Weights of a small GPT-style language model, trained from scratch on English Wikipedia: 9 layers, 233M tokens.
MLP neurons of a small language model. Each row is named by its layer, matrix (up: input weights) and neuron, and shows model dimensions 0-191. Each number is 500 + 50 x the weight over its row's rms, rounded and kept within 0 to 999. Numbers have three digits each.
A block is one neuron, or neurons of one layer that tend to fire together. Before each block is what it responds to, as a language model described it from the Wikipedia text at the highest values.

Responds to: Paragraph and heading ends
L6.up8:493430516525548468417478455556556476426438523521491562422519596472484423543509395563562525455508456505519486514584527469523562600494581442587579532511551530455541513451505480542482560493475527457416411538524486458538578477495611422487465462460462477547488503408501514480638456411606450479524472534457510590450468552451479482454496605507505393430474499494487522457599533509484465532591488571547476521449521470496600522475488477561505444557521461562425563549501539486546484440517536490443470475512444451511418547524448513513495483464478537552576515417416475620481520416444524435
L6.up24:490483450416488506472519485473569569488573526533433537426425503488549550450493518465483533463503655555494460479544472428451488438511498579527487472501561588494463450401466417554471455436488428452468579535670439480550455527458450477586539454497488514556499498419480514451548469432430431449533503446459559469449435419520521535519498558495460464350521415491461496471523508529537527381495507522468573512571464420536504563523494531599495588427478424426480442505433526438517486521401506500499480462517434559497509455493472431519495440441428501537469493460513545381457537502486535459
L6.up31:587460599471615478474530510570535506436514437499392543502538527520543536518507529551542561478440571570522448399477536442594477532498481543487519449539478516442514551473526445593554484377500466423556456477400586479541489498506522435489440391502412526461455412532492464430501511445370477551542566500436473527538487480500620577515507536521487459432520492523465502470528452514589432544481492428533580548416552548492520522457461410467450466416460497437456433596465532513490517465530510452568411451441514485369526481527495513540538484492475453491453535554510404504510565453499471516
L6.up91:520535445470594443465522397519453499451484528455452449494605454500507546466597548498441487500532468631444489611426584425414475515499445478531542510543460491487592582552450554542403441593472438539516516547598551443527417524518510504642476497420527479456558536438419462484388352530422450498558435505572526548441502518528457511527459493455441551489549464541524503413443475533454568529456486437504543479504466556487448519474498456503482498465517442430410467476525547402545497423479511489476477438576490536493484580577536460455486511488547548479501476493483512510553465519465454473
L6.up399:501446527479524466488457512461525439610504555498395506445552531495556421560561491537491484528482582527498494516559504482571458456452538588575567542476514428495508573384453561513460544538507513524478487521502578489597587545487502472449511434433524550454515535477506487497504503465562509468527422495428488477467458483434497521455546565388529473566606437467592524525560520475504631471477509478546553627405516532539445477532477449586454534569448424522509496520472521410536486558545529487443516399402493392461484548567537482491440523462546444545543487472644583472421541517540494464
L6.up577:485503447510489502471426380487483476570456476545353562511536501454544482495513508524558515512516503584505517524489497529540475550474594562646515521566533501427427565367441496573492603613444452544356523496622589487511596486458472524518494488450494464498480547395484549473526436485555501512505493526437553545509452484455487482493553591408600529501559461471570461472565465494493586548478513533522529582518493510488386548519505523535448466438496457488457484519444541421475502527607504468493508418420439477465486564473547501465491513508530458507514420546546443555466511459478416484
L6.up608:518507422450505480540529521473524385615446592446475497540571524535411513490497473520441573506525504516508492509463559556379510546450610528561516540540486466461371571446477502559459479580537500521420513576619548456493429486506479532550540474501510494425564512457535468484526422523538498545505482497563456520438475502590412573512497589524486486399587410522483563442350463519508488453515501467450515572526560513518494568450574465572554556536429535544397495511527490463534566591474498557477506443577493496510526528559499477444437538495486535528443570589557454506537513536560552555
L6.up682:460445507524456450425516511531436488568562451543448444462490463480580489507429467556518506563509512476522557543570470553499473552393554553482567540497551443491540524447488573520448501536515567554535600470543515463575652504514456446494501480478567510523547474429487520513468431490544500485475469422445442556606477468552550533548532625424459438481458478418556410494547487500506587467478586557526512572468447495407390547477561485566552576498436500529489427579572533415561464546531441576498490444467495554558432489524512573492472446505428499562518424533550546424409546459509472449

Responds to: Mid-word fragment continuations
L3.up165:399558431504385430520465633489523514531477502508523481458535515502511508522504483453541477439559511489467473406361483582510521496451613405536516559528485562497468428485476556479509495551520483501504530490549546517506425408559486578481405429429500504443520514560516400493447521484511499446482451501565421584477533550453451477520481408353506500522470486512537466565562474506495395569499484630456492481507492419462554494508541484518400412520625410553419469462482445536528563432499472524528454496531476463464522601532495518390469473507501427561454497542513478479482558448498470493
L3.up496:467487584379518437508427565514541486430496528468573512514506556625516420540521488438509458483587554501493524525507492639459536513492505442420551544428525476538395441547448488579565530420554493519487561489578511496549491490484444543477527571404549408542596439577546541500447475478542523430456543584502472447551539494456473464488487473483479470414530527540498498509594564564569402593501594471492576512514444512451543520477581497506425509484559464481562463460466458456551551435434418573474562421447528422458455505464460522525453508424515554522496529462462542586442550493560494511

Responds to: Word-initial P/V fragments
L5.up196:515492487497531509447556552499474553573549489508524431409491475570373514481464481492383403476570537464436454459479538416514475592499485524509485485454504488442503547457475526503475520525489464508527534500500440463468544454566407552514518523492537497601572501492442433513493465491351494492492519429459554573498457416467411546553420444472539470435498505473495608519529518539382464535398492498502464540554513409522543450510583518478614475543472538507535457507502513504438422482508525527372512503431506530564504506581556390537547593565533351385466501545506498538503485548552474533
L5.up251:486538524476542460395444436558481504420401487372476548492413478476503476417426440412505490489525514482452414453473473518566398511452434540479492564486438569555448481519514537554562556563563531473526547439457483437394484452533445498384599514466514490414583524539509546526447419490449470506464531533543538480455437431476515465586560479544465464465478490532476494453530465470541423496576543494514437521519387467499431594568496539553516436485427487509534443464536502478497432596526507473450522499489549520536492518399574513443472508583519417542516515586556613550476557469426487456
L5.up486:571455637517538502441505529514528587563424528520491521353454398534422490415528484530525482440516494558537473430532520490513435504449455481543488500494475519501499541574528475568410484522483539484481537520515450476438524443535541520520498460515535557472483587516521442550417370434417486446492498544544571583447471531474521514504431434516405464582431489393632548526460453435498518532546421484466559531524508530459558455500599476502561424582448430487537528472555485502516579460504539516458524457583454502538464473393522529469515484477572371447521505548519412490456472503416490556
L5.up660:481413502530535525526506528557514524517499418517388378496574445464488545419601513495530568415454509489488465425478468470507460500508508581555498464482477478586428499581577453573515531598479612511449579442475547485556525521467535482529453494515529546523534567513428456541523568523506465551442475599484511467415546463502386482476431476478495549472596523485567542499554497468551404492429444489407398546473540523470468409456422468430539464529510545391494479501455550603526469512553591574483457483464521532528463490489525491558526490529465472554421424589582520524422458442505473421

Responds to: Word-initial prefix fragments
L6.up109:564511473508458533516491554472575535593443536488470507546437505515518484506454478493536567444488624492535440441572507592592478497472517559532516471458539509542602535462515475554474494595474515470463491425599555522426548528470474509498523479495453481530526617576548552554350488483450470569388491529459538450481562467432459537503477510510498523481578508454450466606529619417483462572577429520496546492589501471522580518556548499535530534540523504466383528430400514517488551452529613508607534541474434529517483484499604470417522506402500534487469600481455512456455526527465475501
L6.up124:487418550538428421493510495557481567520487485494394488586363500616459473503570426534501499474501512479494579496525545593536532577512424497490538473547573584556555495448546492456538447489536469415495519597504450481593444432465419488480480535498464458448497586534523509403453535440459513587441471445544531443430441476431452453464413459530458498510370509450483467561419592482545462499523507562508548477533567467539495434513451495521469390521503522355423505487495470480488556528444503518480514489468439513607443507485562466548546488520471351470453508554472500512488553518499500464
L6.up147:498466608506472534389498459555469525536583488578528427478541451444474525387504541504453508540429532533518361486615501555465501407487492587493587492480641490584529490527387478445555432526482542479518587491480537543531521558417481523591524454452494465493531552450421482445437415531426489509485598496467505494439497438475430531579496590530488483428487522529455427580423559500533510462485520621564505505541440539513489589515443520519552468555518485510460462464477540493525438477420538485445510555501475617495528530517525465525546543601512487488453461500455417558513512456525448466
L6.up353:487564461599550513482450459507509540383459575586434509494524457479446517534480476513443420464531600536510595481511551490440540490566557547548599528407559494468502586508516510517516492451450420555472545503551465545449449477416468552568567512507473375493513573556589477458482537494434484465496482494399484446458548521599508583469469528571500469470556549556435409473486478522536525502412423466568453502397509533484459479468461509575501567445527466462532510448539480575525419497608560430459492439549534506540480397477460531536487554487490475501407472547591560389533534465488435524
L6.up635:480466517402540446532540503490512596569458458474467458401510480488443517492498500468520385431482499575475522415414495577450582491484553540494510411500483526435483441427539489471469482518544424444469499455478548530437441455614546492476585448549513550501554528521450574474480480384516489536458478528554569489562427531502537471506609513460398501413488497568483412489646496507421488513507471505485499543565516493427536560519523488489544475469544386527569413462556500522447515544563469563516533468527471465634426473456554467611475434520498552524483580446460474439517581465561468456
L6.up636:480440546556509392546389584562524458530488395464462450479481517536526479445515408599549549411439500459556495494608495480469507549533395515563504532422519505535510520517551524442422488590420546454523536421519438569449532440427485591560381444506498511490552486576560585569487534415570473585459535496531495526465532531513497366520521511509523483455453468574505545484537464479508419523559437480554501498517476454514505517555490516540468518442539505461476561377436596545493421510486442565529560465476501529515516492488499538511584537553466447508460577531501424491477360444479527513
L6.up659:525510563486534461380431496482440476524488516446524467532568574456485545507488529453516483418574591495524456455537451495501462441510556483508560492501685537512519485464519581578423456441551523524483419530578538391457507510496438510454477490558463556474568568502492449473356510523518449497519476517522537610442483514417450535566498466501483440578440561462469531537529521513443447488562483537400484453645576582550472482456611535467493534478502506442523466436553495492448452505491418489512528538473424568495512572449555488489488426476565467485405471469425557457484584471507422539
L6.up747:511524628569530482592435539542483457455439482449516582550473594583385485483549433525424516532519609575524436529532527558574492477540477486589544500432491474474509541474414500525435543490532525477447630483486504537409411441535385525527568525584492416564558474613453509491455536504423487492430580516550599487475512497464443489535509427484501475467551556467435416587485532529528436520548446503516520462480524548538466453495489510530471510497529511504462438534416484504547419600583486539464523539543530546458440461450497461547520488436453456427443566475495566438494531479542412539

Responds to: Bullet-list start predictor
L3.up169:482537511504580452476506385556436523583621533507439570461559549526467495470515445508474579482459591625455523498483460541510486539543522583475468466477615454523566491488488498474479534540453543494529528537593531514545473473498376493469592445409430476456546525532541511432592453482543540481560476604591510477459497494512414542432581523517452407516512504463507492569478535507544522520468538478455577403517395465484447569517455519412551493503590465457457445502489507529547604432386409483568493495560506507474485459545459613491484488481489512569535448475465484498542423521532406503
L3.up377:580516452550477493522524552496540509532424543487441475482527477471509523447535528501558374537533420549522467587562418403503473455415453512527442508485502444550549569529493534570382496587557481513507532574534499540545436458492489466426576450516577524546572515437508548436448471505535544426517505462560498501536435540479400420591509531537537422519536454508458457604589496525482416478401548441452501614478578482522509522499465558467496527570491519560544509485661529394438476496497466485434540401475526579441506465465468522473547555463502486528593539429452480492499523401475495521